Weights of a small GPT-style language model, trained from scratch on English Wikipedia: 6 heads of 64, MLP 1024 ReGLU.
MLP neurons of a small language model. Each row is named by its layer, matrix (gate and up: input weights; down: output weights) and neuron, and shows model dimensions 208-335. Each number is 200 + 30 x the weight over its row's rms, rounded and kept within 0 to 999. A neuron's up and down rows have the sign that makes its largest values positive.
After each neuron's rows, "fires before" lists the tokens most often just after its 100 highest values on Wikipedia text that the model never trained on; "fires after" lists the tokens most often just before its 100 highest values on Wikipedia text that the model never trained on. A number after a token or word is its count.

L8.gate889,199,203,279,175,223,202,220,232,232,222,182,175,188,186,243,141,230,196,237,224,197,175,184,192,170,197,201,191,153,207,225,264,232,219,176,209,167,204,202,169,184,227,203,176,143,231,176,232,174,205,136,173,221,200,175,161,166,216,221,170,198,150,202,191,181,159,213,225,254,219,182,175,202,177,211,260,241,200,170,215,182,202,177,213,219,187,193,191,199,207,179,214,187,272,226,214,204,168,175,138,223,232,201,204,164,260,195,186,200,185,187,170,185,231,178,218,208,188,158,202,212,223,226,207,235,206,180,214
L8.up889,195,167,249,132,167,240,233,183,213,187,235,216,257,187,208,224,207,240,198,180,207,216,134,134,213,218,255,242,194,207,227,207,232,249,180,199,151,274,255,214,223,231,183,211,195,203,244,194,240,170,203,188,212,180,186,156,213,229,206,200,219,210,162,217,264,217,160,193,206,161,192,214,217,204,197,120,204,223,184,153,169,187,139,144,213,195,190,235,252,235,192,224,210,226,227,195,173,142,168,201,168,217,191,230,183,210,183,209,198,199,185,182,166,196,156,206,256,204,174,269,177,244,231,198,193,208,226,237
L8.down889,201,197,174,259,191,234,169,221,213,171,189,190,193,195,170,158,181,232,218,183,262,169,172,143,192,201,215,183,216,262,219,193,197,198,176,182,202,170,189,227,220,194,173,180,225,191,199,193,180,192,146,224,200,227,226,184,147,227,195,176,261,217,248,236,173,207,208,196,233,245,217,173,170,163,204,188,195,190,233,192,207,221,245,220,173,202,202,139,212,227,169,197,161,191,188,199,180,228,181,225,196,223,208,209,162,224,156,197,175,242,214,209,223,168,180,215,189,220,274,138,200,238,162,191,155,192,222,225
fires before: " |" 65, ";" 15, "." 7
fires after: " |" 78, ";" 15

L13.gate280,152,189,217,192,170,200,227,204,207,205,229,201,132,201,183,183,246,219,129,223,241,183,167,206,245,205,246,210,175,230,168,131,196,165,252,205,152,201,233,213,204,184,263,204,190,270,214,193,189,213,187,199,194,250,184,231,198,206,150,186,234,187,220,207,200,204,208,238,212,166,203,174,188,168,159,192,242,230,228,221,204,181,198,195,229,181,201,294,225,169,238,238,213,141,199,150,200,177,233,206,189,216,166,205,246,187,194,174,253,211,140,180,154,253,241,213,202,171,193,188,181,171,218,246,183,219,242,171
L13.up280,239,200,181,160,208,179,223,162,186,175,191,185,207,220,170,215,210,184,219,176,218,212,248,202,232,215,181,190,202,219,236,275,218,156,233,179,229,210,200,173,207,195,172,219,151,186,203,180,222,211,187,223,225,167,243,219,233,128,159,195,227,194,198,240,252,177,208,228,226,202,164,155,194,209,246,235,202,195,208,204,244,165,142,159,176,243,223,165,195,175,208,179,227,247,197,188,179,190,220,190,183,183,251,189,247,263,173,177,223,198,202,228,230,160,158,211,222,214,213,189,169,208,197,209,258,183,218,260
L13.down280,226,241,163,138,184,217,225,201,238,228,199,198,190,166,191,178,182,258,156,187,239,218,190,200,151,187,238,184,237,216,151,129,193,193,230,200,191,215,158,151,235,185,220,221,183,190,171,139,232,193,191,241,161,209,169,215,208,226,219,207,226,208,224,197,213,204,186,178,152,200,171,196,217,209,222,161,230,193,235,199,177,211,169,139,221,175,216,213,156,264,267,218,215,211,199,167,171,247,249,224,215,207,181,188,189,227,191,215,225,192,186,207,153,190,194,164,185,165,259,160,169,210,195,202,237,207,258,212
fires before: " m" 17, "." 16, " ft" 11, " in" 6
fires after: "." 22, " (" 13, " |" 10, ":" 9, " ×" 6

L13.gate689,208,222,123,195,207,201,153,167,239,209,186,194,173,188,231,208,199,195,234,173,179,193,192,206,203,158,177,204,257,183,216,201,223,197,207,140,236,172,252,159,208,189,211,254,184,167,253,186,156,213,222,214,202,147,168,217,160,180,163,192,141,192,209,195,172,218,202,213,210,258,202,217,154,203,179,218,162,212,197,219,181,229,214,201,229,199,169,181,203,160,205,175,199,189,150,226,157,223,202,217,187,216,182,210,260,178,248,200,241,223,236,237,123,181,196,202,182,240,218,216,238,179,186,205,211,235,156,134
L13.up689,220,160,189,195,196,190,155,205,223,254,176,187,255,206,222,222,238,226,195,152,232,197,206,175,215,213,188,245,253,201,223,279,183,213,191,205,195,235,200,208,213,190,206,202,171,162,252,182,183,212,197,200,235,206,143,137,229,242,184,184,197,223,180,238,185,164,204,174,212,183,204,173,175,189,215,217,254,193,209,199,215,212,257,180,291,231,208,211,234,210,191,211,240,193,246,222,223,241,148,207,245,203,158,197,254,183,216,214,196,224,203,270,197,196,194,205,163,213,236,233,196,176,219,213,157,245,227,232
L13.down689,172,153,174,148,218,153,263,207,166,258,229,229,235,181,228,190,199,187,203,189,231,209,210,203,210,168,188,160,185,176,187,219,162,197,212,157,218,219,234,185,197,198,237,236,221,238,184,228,118,221,244,177,165,221,197,158,152,241,167,178,141,169,242,202,172,175,215,184,181,226,254,197,208,219,230,190,239,229,201,265,211,179,166,178,180,166,204,254,240,175,155,258,232,233,228,254,184,196,159,245,191,158,236,241,173,198,210,215,180,279,194,167,213,185,241,207,183,202,219,187,186,155,194,223,223,228,201,187
fires before: " |" 59, "." 5
fires after: " |" 35, "|" 34, " No" 6, "\n" 5, "-" 4

L9.gate479,190,173,191,188,195,191,239,213,196,179,234,233,186,180,208,197,170,190,176,189,189,225,174,232,149,247,147,216,192,179,246,252,258,149,157,206,142,152,222,235,235,171,177,182,249,245,157,186,217,224,268,130,187,214,231,170,173,163,237,182,220,249,194,205,191,180,189,220,254,167,223,200,212,204,221,231,235,157,173,184,170,218,246,240,185,209,207,231,175,199,171,190,194,144,168,191,274,187,212,200,218,171,183,225,180,191,224,212,197,275,174,226,206,163,185,202,204,225,142,187,211,217,212,202,204,134,211,230
L9.up479,199,202,214,221,205,223,236,189,198,193,229,239,221,178,156,221,237,173,176,237,195,224,156,180,160,201,158,185,262,160,232,266,257,179,165,176,158,169,144,207,227,174,179,195,189,258,190,206,257,199,244,151,188,188,242,188,169,201,259,204,234,196,183,207,182,192,221,216,188,144,208,183,232,214,206,249,196,130,176,167,203,188,275,205,209,176,198,214,187,212,205,240,196,240,159,195,228,203,225,198,176,191,159,209,175,245,209,197,210,223,179,180,193,226,271,229,226,227,138,199,197,200,249,221,208,160,215,164
L9.down479,265,203,194,181,289,180,173,225,126,209,229,197,178,174,195,209,215,204,210,195,215,147,172,213,171,213,178,207,263,124,205,230,176,241,201,219,190,210,192,228,165,187,207,247,165,158,242,185,174,176,209,252,228,198,173,190,157,209,168,241,232,191,189,227,222,187,260,209,157,195,187,205,176,182,261,218,230,256,215,186,223,259,249,224,254,208,196,233,211,197,190,147,202,232,178,208,177,185,186,203,176,152,221,161,175,176,182,180,203,190,203,196,203,197,166,201,248,178,200,185,233,231,157,202,224,166,208,200
fires before: " |" 48, "|" 23, "," 5, "\n" 4
fires after: " |" 85

L8.gate904,262,187,224,226,230,246,172,237,161,155,236,202,205,161,214,177,146,188,243,181,179,181,170,195,232,157,208,212,205,143,196,231,206,230,152,168,172,216,223,212,172,196,153,155,202,248,221,167,148,226,224,201,244,207,216,201,167,204,208,259,177,226,167,209,173,240,242,171,217,167,169,166,186,221,177,247,165,192,240,137,196,244,142,204,210,182,227,203,216,192,165,228,221,201,221,221,178,200,173,145,188,207,243,172,211,193,256,217,178,193,188,184,145,228,221,199,204,207,186,229,219,212,213,185,224,222,189,230
L8.up904,206,247,229,253,207,203,165,208,169,164,201,228,198,182,197,178,195,250,218,190,200,193,215,204,172,193,201,228,194,222,228,248,271,247,190,184,192,168,216,228,216,214,181,180,217,228,193,179,211,206,204,153,219,199,259,112,219,195,209,225,189,244,203,194,201,190,203,207,187,191,280,178,187,194,274,220,170,211,176,209,145,197,229,248,251,192,202,176,188,222,161,234,182,243,200,177,220,230,176,172,182,170,210,179,198,185,207,223,164,164,145,174,156,234,248,207,157,184,188,186,184,221,303,222,184,200,175,254
L8.down904,203,195,174,193,211,155,275,177,175,160,200,224,191,247,169,235,186,213,192,178,195,192,249,180,186,231,203,178,209,154,235,212,182,153,268,231,182,206,189,203,218,222,208,254,222,213,216,151,181,197,227,214,179,226,165,219,150,187,160,155,281,238,153,235,195,231,187,186,197,201,226,173,170,223,193,170,188,194,185,177,223,185,189,214,237,210,205,197,214,224,216,194,192,194,209,157,150,207,176,222,226,195,201,159,233,203,231,142,204,170,227,192,187,198,179,197,169,221,222,234,185,291,143,210,207,249,252,124
fires before: "\n" 30, " " 16, "|" 11, " |" 11
fires after: " " 31, " |" 24, "\n" 8

L13.gate307,187,192,276,174,198,208,205,221,209,251,205,227,159,184,182,149,149,219,225,149,150,228,237,229,162,169,252,201,181,275,168,253,168,210,198,148,231,234,180,260,196,196,211,211,220,190,145,206,154,192,265,204,199,149,197,237,180,201,203,206,185,138,214,183,197,196,180,216,214,208,157,126,205,157,195,158,187,211,204,211,195,176,174,218,159,177,239,227,217,223,227,234,175,191,207,201,206,202,205,222,221,196,231,156,134,167,239,196,210,239,186,204,172,133,198,262,173,193,188,178,249,164,190,156,210,219,201,195
L13.up307,266,172,195,249,215,163,206,234,183,183,231,144,194,235,165,181,211,180,218,239,201,193,178,241,173,258,156,182,251,218,229,184,233,189,185,186,200,217,190,181,177,228,224,169,183,174,245,217,175,174,243,163,226,198,194,213,188,197,232,206,174,205,207,205,234,188,258,208,217,156,220,228,245,247,148,205,209,194,193,193,188,174,151,180,181,198,205,184,177,205,198,199,253,206,257,177,157,203,219,215,238,234,236,220,234,222,224,282,174,222,148,203,217,180,179,177,223,260,213,140,219,227,179,220,201,221,205,174
L13.down307,216,219,217,171,166,151,216,186,113,235,206,178,162,209,215,210,199,154,230,156,188,194,138,190,159,212,214,159,157,182,158,177,215,233,248,190,162,249,159,242,215,201,226,228,180,215,231,194,185,204,196,213,245,204,204,172,223,210,194,196,200,170,226,225,181,225,185,162,215,184,215,197,199,257,177,210,182,201,214,233,166,163,181,173,213,194,155,191,216,185,284,210,211,122,197,210,149,182,192,198,151,201,122,193,195,153,221,183,216,208,218,154,234,197,254,173,174,186,209,205,178,228,231,164,173,189,178,217
fires before: " |" 46, "–" 16, "," 10, ";" 9, ")" 4
fires after: "–" 46, "|" 16, " (" 5, ";" 5, " |" 4

L7.gate430,136,221,219,199,138,201,183,219,181,248,199,190,196,230,201,171,197,223,199,176,186,149,190,209,221,192,215,176,195,177,222,230,253,211,147,208,217,200,233,193,155,176,174,138,163,187,228,169,228,141,171,253,212,224,157,179,264,236,225,182,225,175,222,193,208,209,153,203,216,199,168,226,224,244,201,203,215,178,201,242,216,223,210,202,191,176,219,204,162,204,229,230,181,190,210,180,204,202,174,235,153,223,195,228,200,144,193,187,188,250,180,259,139,177,166,241,160,202,156,210,209,225,210,174,205,147,211,170
L7.up430,193,179,234,141,175,200,218,231,186,197,177,162,208,216,224,216,162,223,149,165,236,140,180,159,228,165,196,214,191,200,179,177,221,213,213,262,181,222,240,214,211,200,187,226,154,257,141,241,237,199,154,202,213,181,190,124,191,178,218,220,195,194,233,214,218,192,172,194,249,171,119,124,228,205,247,235,265,236,205,189,244,217,263,165,198,223,254,164,182,198,222,177,233,191,202,228,226,139,192,216,189,251,198,214,214,171,184,190,187,188,169,249,219,227,188,226,188,239,167,198,195,227,202,206,239,144,214,186
L7.down430,284,190,153,240,222,217,194,263,176,199,169,232,184,212,160,223,155,219,181,185,200,225,249,216,200,141,162,190,266,189,185,164,141,219,216,221,273,225,248,172,192,142,230,196,193,147,216,216,179,225,242,160,201,210,227,240,167,196,226,228,217,190,215,171,162,195,183,189,185,185,196,184,177,209,132,224,174,187,187,202,239,189,206,237,220,206,181,233,184,184,196,210,193,232,215,238,206,263,192,251,230,155,227,157,209,184,163,237,192,204,212,170,167,205,256,244,200,213,195,203,226,259,128,223,257,219,243,260
fires before: " |" 52, "." 12
fires after: " |" 65, " P" 8, " R" 4

L10.gate35,238,190,187,237,255,211,230,217,175,183,214,174,200,148,189,165,252,258,187,193,218,224,149,187,217,183,152,244,199,164,215,260,274,205,161,218,185,162,201,228,188,161,219,197,222,255,239,204,174,167,273,167,233,164,172,161,179,166,177,238,202,211,219,227,169,180,287,191,217,151,214,212,190,234,202,240,189,190,157,181,208,243,209,198,220,168,192,260,207,200,159,182,211,207,125,176,242,283,215,170,199,212,214,148,171,189,195,221,157,200,197,208,166,224,178,212,186,191,170,214,231,194,196,236,213,231,173,173
L10.up35,224,243,196,228,276,204,189,257,177,190,197,205,148,164,162,204,233,231,168,171,220,237,135,189,216,170,175,249,200,137,206,245,233,184,149,231,215,145,171,223,132,188,213,196,217,229,239,171,172,190,276,161,179,200,165,154,209,183,195,228,182,199,216,243,177,208,258,199,187,207,227,259,183,189,222,194,189,208,193,234,183,245,193,215,220,179,193,234,208,178,163,200,238,193,188,155,224,226,192,210,207,177,233,154,134,209,200,221,155,191,198,253,181,196,216,205,180,213,161,203,215,175,199,233,225,203,197,187
L10.down35,278,200,179,250,184,116,248,155,201,174,190,192,156,212,208,182,211,246,246,166,268,202,200,179,219,205,252,224,212,158,257,150,195,191,228,216,213,203,149,211,217,226,212,183,196,207,182,190,155,188,244,201,202,196,189,207,207,155,138,195,238,157,135,224,212,241,165,165,219,236,178,158,167,219,206,181,171,228,211,173,195,208,182,220,215,146,198,187,201,190,198,180,245,239,192,156,141,241,206,174,213,180,236,181,209,267,224,163,220,139,196,207,178,220,181,166,191,203,147,211,194,226,156,154,221,244,236,219
fires before: "|" 41, "\n" 32, " |" 5, "," 5
fires after: " |" 52, " " 9, ";" 6, "0" 4, "–" 4

L4.gate498,183,209,207,151,207,210,193,157,224,183,221,251,213,180,172,194,212,175,177,215,155,216,197,214,224,158,193,160,163,139,171,207,245,260,161,201,151,135,83,218,228,163,191,166,170,200,204,227,174,209,177,166,219,199,236,209,183,171,236,226,205,212,202,208,224,200,165,256,236,209,216,220,200,168,242,230,204,191,190,203,183,186,191,213,202,158,162,192,226,181,238,175,199,212,160,251,225,254,221,241,224,176,235,222,218,244,164,137,192,216,164,188,201,158,183,221,201,228,178,247,218,136,204,182,207,270,158,244
L4.up498,206,224,195,197,159,223,252,206,237,223,188,251,216,192,178,206,156,182,215,174,218,127,194,223,211,203,251,198,213,190,260,245,221,202,227,184,165,242,152,187,214,196,127,226,257,246,209,167,234,269,191,187,228,173,204,197,168,170,200,215,181,224,208,225,167,206,238,211,219,201,218,153,254,199,202,234,167,158,210,276,166,197,229,211,195,237,207,173,243,198,206,218,181,185,164,148,196,270,261,241,201,228,194,207,155,199,205,211,226,224,154,203,155,194,229,186,214,270,190,196,138,203,148,163,153,200,253,195
L4.down498,219,247,234,211,194,204,211,167,168,171,180,186,228,235,167,180,183,250,213,163,189,183,238,155,154,188,169,203,169,185,180,218,214,174,181,186,197,221,286,226,171,246,169,236,158,195,227,212,188,185,231,176,134,181,215,194,191,240,237,202,242,222,170,220,231,224,230,188,172,178,211,136,201,213,156,199,225,166,241,184,209,191,184,183,233,214,186,228,174,264,137,205,224,174,195,227,216,234,268,172,204,214,205,222,224,193,201,203,221,231,201,214,152,190,186,226,121,194,213,202,219,250,183,235,198,284,230,180
fires before: " |" 39, " (" 7, "," 7, "–" 6
fires after: " |" 26, "," 26, " New" 11, " in" 6, "|" 5

L12.gate89,275,200,184,220,185,155,194,184,229,215,198,245,223,210,216,238,210,176,223,192,186,168,157,201,187,188,172,208,166,181,203,190,229,190,197,210,159,268,217,138,117,179,181,196,212,270,185,173,204,193,185,164,195,200,218,179,158,214,219,191,184,194,266,182,223,141,161,177,220,178,149,195,195,239,212,218,208,179,188,238,226,237,229,182,218,214,191,165,143,272,213,194,200,201,128,183,199,190,162,229,147,190,199,175,208,196,230,166,228,154,203,216,118,163,162,273,222,187,159,198,202,257,168,107,207,192,221,173
L12.up89,174,199,203,164,155,151,223,241,220,169,184,207,159,202,209,248,227,210,201,198,204,192,193,184,178,170,142,227,247,217,164,148,163,202,232,143,192,248,230,123,213,235,212,226,182,201,222,161,187,178,246,153,206,199,209,229,238,174,160,117,204,173,267,164,193,210,217,214,214,195,249,208,174,262,263,200,237,190,201,246,252,163,215,183,167,226,163,207,195,185,206,195,189,167,189,193,204,170,204,253,234,204,217,174,170,210,181,225,202,148,228,201,208,201,190,242,213,204,170,220,211,179,223,203,210,139,221,187
L12.down89,210,212,216,206,208,251,139,193,182,240,196,256,202,207,171,211,236,217,217,157,180,225,245,189,248,216,181,231,243,228,179,224,210,143,219,214,166,182,176,141,191,198,212,195,196,193,251,245,144,158,188,224,210,206,221,208,195,217,165,176,171,258,274,164,192,175,235,216,235,209,199,113,246,186,222,264,191,200,218,233,193,256,156,223,215,142,189,255,250,197,212,193,181,197,227,169,215,185,211,233,212,197,203,158,234,230,213,204,183,211,223,211,178,249,179,206,188,163,199,228,220,221,182,156,207,247,211,231
fires before: " |" 83, " %" 6
fires after: " |" 57, " P" 7, " Votes" 6

L9.gate840,214,189,199,190,222,227,239,167,192,189,178,272,206,184,173,237,179,248,185,203,210,212,155,185,184,158,181,189,184,211,155,241,218,193,193,235,198,210,215,242,192,211,100,150,157,301,222,186,214,248,205,189,154,258,213,239,177,207,197,223,141,178,226,233,192,175,276,183,251,244,213,169,198,227,170,199,216,215,178,226,200,210,179,217,190,185,215,176,187,165,162,208,195,173,167,188,226,156,193,179,207,187,203,192,181,257,203,177,240,215,198,180,151,185,181,151,197,199,172,205,250,262,184,192,133,208,190,191
L9.up840,193,171,220,222,188,244,259,200,196,165,233,217,197,151,142,165,209,219,205,171,185,223,266,172,167,168,228,222,203,233,210,216,246,184,245,198,185,189,189,178,182,192,156,258,201,197,137,223,194,192,194,154,190,265,271,137,198,181,182,206,208,183,151,211,265,175,229,186,169,218,200,184,194,178,190,256,203,193,168,210,205,211,250,186,196,167,217,225,160,170,201,209,178,187,161,232,146,176,239,172,235,185,192,226,200,186,238,150,198,219,192,246,196,217,127,238,205,167,187,183,189,223,183,183,206,196,237,177
L9.down840,178,196,193,226,221,168,234,242,166,222,211,207,196,196,234,161,230,155,222,199,214,197,186,225,184,264,210,189,241,176,258,231,210,194,204,258,190,227,204,249,177,130,246,200,174,163,178,232,156,158,239,196,218,202,175,245,167,192,150,209,207,208,194,244,236,209,201,213,178,228,229,169,188,185,152,214,194,238,237,214,227,207,172,202,256,156,181,181,231,179,214,187,191,213,202,194,234,227,197,196,198,151,170,195,178,201,161,209,221,227,225,249,169,159,218,184,210,204,246,204,206,194,175,156,175,217,249,188
fires before: "|" 72, "\n" 7, " |" 6
fires after: " |" 90, "|---|---|---|---|---|---|" 6

L5.gate451,221,216,189,136,194,181,185,200,171,229,247,151,181,226,180,224,249,147,203,167,215,216,181,199,155,144,238,185,253,191,173,190,204,231,163,186,192,213,144,254,184,140,213,229,224,244,203,270,87,233,193,226,230,182,210,189,211,205,216,227,175,185,131,257,160,199,212,246,149,242,172,191,199,193,183,210,200,264,193,265,206,197,266,192,197,252,239,243,168,158,185,206,235,176,195,202,217,152,223,206,182,182,147,230,191,223,265,198,233,197,214,252,150,202,180,232,181,216,182,228,218,133,170,219,201,205,228,195
L5.up451,183,192,203,168,198,193,217,206,162,152,187,171,122,207,156,189,220,208,274,233,188,176,159,207,163,169,251,217,208,203,171,173,180,227,203,212,157,192,219,207,223,220,186,207,202,224,249,220,162,213,177,158,233,161,203,246,162,182,228,185,177,170,214,200,244,175,179,231,244,173,239,214,225,177,169,203,198,208,187,198,144,178,208,187,177,210,225,198,230,163,186,182,227,183,185,213,207,236,133,194,234,222,186,175,211,229,201,232,186,232,192,222,229,218,231,168,194,178,217,201,190,223,205,249,232,249,186,201
L5.down451,199,254,145,190,189,182,180,197,191,181,193,224,198,208,175,186,253,245,178,162,208,203,187,197,259,175,217,226,206,213,187,231,224,146,162,171,199,244,157,226,143,174,241,228,207,191,190,243,157,200,190,195,170,257,169,241,162,178,178,203,200,248,201,164,191,149,171,214,171,216,227,191,227,214,187,194,205,184,159,169,201,212,200,194,204,161,214,168,156,219,162,204,209,221,156,198,207,216,235,205,144,190,263,175,228,158,214,154,246,220,240,213,179,252,241,165,199,191,162,221,207,203,220,181,210,256,208,173
fires before: " |" 50, "all" 4, ";" 4
fires after: " |" 58, ";" 6, "." 5

L4.gate743,182,182,230,185,186,185,175,205,209,227,175,200,162,160,190,196,154,221,172,236,194,183,137,173,184,235,207,205,187,194,231,206,182,205,137,190,177,257,228,202,219,196,218,234,229,304,191,250,272,218,209,210,193,270,219,231,203,171,190,192,234,173,220,240,186,218,218,228,248,184,201,141,236,217,155,155,274,240,262,187,179,206,188,199,240,136,164,172,225,197,183,242,211,194,169,215,205,195,240,242,253,145,188,226,217,172,200,205,234,204,192,233,193,194,182,224,164,199,208,209,249,203,159,260,199,250,165,213
L4.up743,194,187,259,182,185,178,183,219,210,210,194,205,161,163,184,176,174,195,221,215,179,196,169,196,159,189,171,175,218,235,246,193,248,203,187,183,189,191,224,180,223,225,232,237,211,234,199,249,246,239,187,194,256,229,187,202,260,172,154,185,221,166,189,167,204,179,191,241,223,215,167,184,220,206,165,203,217,155,177,231,171,235,214,248,216,138,190,179,249,255,164,246,195,164,157,258,237,190,226,222,253,164,254,221,202,181,164,222,219,236,185,238,205,228,214,209,222,209,228,222,206,240,181,159,185,232,194,217
L4.down743,153,173,160,209,155,213,184,233,175,236,256,187,189,146,219,232,226,219,156,175,155,239,206,172,203,224,115,176,219,211,242,170,220,174,144,159,211,168,202,191,194,245,186,207,262,166,220,209,242,226,214,188,207,267,242,228,189,206,234,183,262,178,229,142,202,146,205,250,171,185,160,214,192,272,194,200,201,224,216,210,197,203,192,252,199,184,185,239,212,216,211,205,226,199,184,189,194,206,217,254,150,121,235,203,214,209,188,221,166,173,197,188,171,148,215,228,211,203,188,181,190,224,155,256,220,232,236,247
fires before: " States" 34, "." 15, " m" 4, " |" 4, ")" 4, " (" 4
fires after: " |" 27, "," 14, " the" 12, ":" 4

L9.gate162,141,202,242,226,202,232,181,158,220,129,177,248,196,161,194,205,180,219,202,188,223,220,190,185,169,193,267,196,132,134,204,234,204,238,173,224,165,212,183,236,147,261,152,220,172,220,142,149,187,184,188,159,222,213,243,181,215,234,203,213,160,193,203,179,200,208,199,228,179,204,179,186,239,192,204,187,223,199,172,270,232,243,247,227,235,206,229,148,172,231,165,232,201,247,199,210,192,187,210,249,210,252,212,219,168,246,179,160,215,179,198,228,141,192,173,198,184,208,202,192,193,270,161,171,171,209,175,188
L9.up162,230,201,198,148,205,170,199,179,208,204,199,214,209,198,117,168,203,184,215,135,263,152,185,193,204,188,160,225,203,224,215,216,223,253,235,193,215,241,162,162,231,226,226,205,166,245,207,167,193,200,162,178,170,217,173,199,195,205,185,169,182,172,152,228,229,230,243,245,254,174,209,176,105,205,239,148,176,256,186,203,201,194,214,149,167,205,244,183,237,217,225,208,188,146,190,218,166,226,183,219,162,170,252,196,168,161,172,217,210,237,168,207,160,164,219,181,214,204,187,225,219,212,203,210,233,195,222,230
L9.down162,198,259,220,219,174,161,172,222,222,189,278,176,228,145,237,165,173,178,173,207,209,151,265,180,190,167,223,173,240,207,227,217,178,205,219,200,193,201,164,259,204,270,215,232,268,221,199,191,205,146,170,241,209,254,180,218,105,211,193,216,200,196,156,197,211,191,205,180,212,178,236,180,186,173,245,178,244,265,248,162,265,214,279,242,216,226,204,157,195,228,183,163,200,176,160,247,211,213,205,237,208,162,178,226,230,241,182,155,217,218,156,259,173,241,205,153,266,177,208,176,161,207,196,172,200,236,207,215
fires before: "|" 34, " |" 30, ";" 8, "\n" 7, " 0" 6, " 1" 4
fires after: " |" 68, ";" 8, " 0" 6, " 2" 5

L4.gate359,193,243,255,250,226,217,186,190,176,196,234,204,195,215,216,193,224,192,242,242,179,189,172,169,154,202,166,191,221,163,234,226,213,185,210,180,177,166,187,185,215,176,211,167,279,233,161,222,253,171,246,255,220,208,208,194,151,177,199,243,224,223,169,208,160,162,192,169,183,175,212,143,176,247,207,166,215,164,155,195,228,270,219,185,187,146,198,193,185,184,156,204,238,205,186,201,158,207,184,123,223,98,178,242,172,196,267,208,211,246,178,195,204,184,116,219,160,226,200,277,216,188,168,170,250,189,203,197
L4.up359,180,229,229,234,186,243,243,232,182,223,140,240,258,173,192,170,211,204,177,152,160,179,190,186,131,150,170,187,249,220,233,200,180,219,146,131,152,130,147,236,215,187,243,246,244,264,155,234,225,193,202,202,192,221,195,156,175,169,209,174,194,277,150,235,245,179,153,152,184,169,215,220,184,212,183,206,225,171,171,184,214,207,176,253,193,108,169,214,162,146,177,209,208,176,223,233,195,181,205,163,235,147,157,250,175,179,190,231,216,231,184,205,201,222,190,169,228,203,213,225,192,131,128,202,203,188,184,215
L4.down359,209,205,175,185,207,163,208,192,207,155,189,167,170,243,213,206,244,162,159,215,202,175,118,231,167,188,217,164,245,191,259,210,194,218,186,207,197,202,183,199,136,189,199,183,196,240,218,212,235,242,246,147,266,209,206,197,164,204,194,188,217,196,167,242,198,216,180,212,238,230,195,188,227,202,239,219,193,233,192,172,184,223,218,179,221,208,189,191,235,191,230,202,241,181,194,198,205,226,203,190,177,136,223,225,195,186,199,224,197,187,180,178,219,211,254,218,182,192,87,206,186,150,170,222,192,245,197,186
fires before: "\n" 45, "-" 22, " -" 17, "|" 10
fires after: "." 36, " |" 11, ")" 10, ":" 8

L12.gate384,210,224,229,159,177,202,186,201,228,201,228,190,143,193,163,211,221,253,230,190,195,237,174,186,161,174,164,206,205,255,184,182,240,224,163,157,245,214,184,199,201,211,174,216,204,217,241,210,198,189,229,228,194,224,186,223,230,242,196,170,202,212,190,199,246,183,220,190,165,249,130,158,121,240,212,239,154,209,222,178,241,257,224,186,218,215,230,232,230,222,199,191,213,181,188,204,169,198,154,217,144,207,179,170,192,190,194,239,216,230,182,242,159,234,151,231,151,179,191,228,239,237,151,199,182,224,129,138
L12.up384,217,205,180,177,206,169,158,195,230,160,171,214,158,235,219,196,211,159,162,189,202,192,218,178,191,169,178,239,215,203,193,186,136,223,212,179,193,242,238,247,191,192,166,252,118,198,224,222,203,212,225,239,215,210,235,169,186,169,202,197,261,181,212,183,158,193,224,213,210,220,199,169,230,261,225,238,170,205,221,174,212,192,269,158,184,212,196,211,223,179,201,168,281,263,205,200,197,262,196,213,215,196,204,182,183,188,202,228,208,215,201,232,178,229,176,198,141,202,138,223,209,204,191,179,224,250,256,257
L12.down384,215,246,195,223,169,117,219,205,131,255,207,217,184,234,164,242,205,188,179,230,181,207,203,217,196,171,212,244,228,183,188,208,153,208,226,212,190,222,194,183,201,189,202,159,179,223,166,164,145,143,235,195,187,250,197,252,187,187,196,168,179,191,202,203,191,224,255,140,162,172,205,225,181,200,187,207,179,165,217,256,214,170,165,156,169,205,176,195,185,205,207,170,211,170,167,186,194,191,166,200,132,196,180,227,262,152,170,205,176,177,217,229,179,217,181,170,157,223,210,253,182,217,183,187,206,270,215,216
fires before: " |" 88, "N" 5
fires after: " |" 87, "|" 9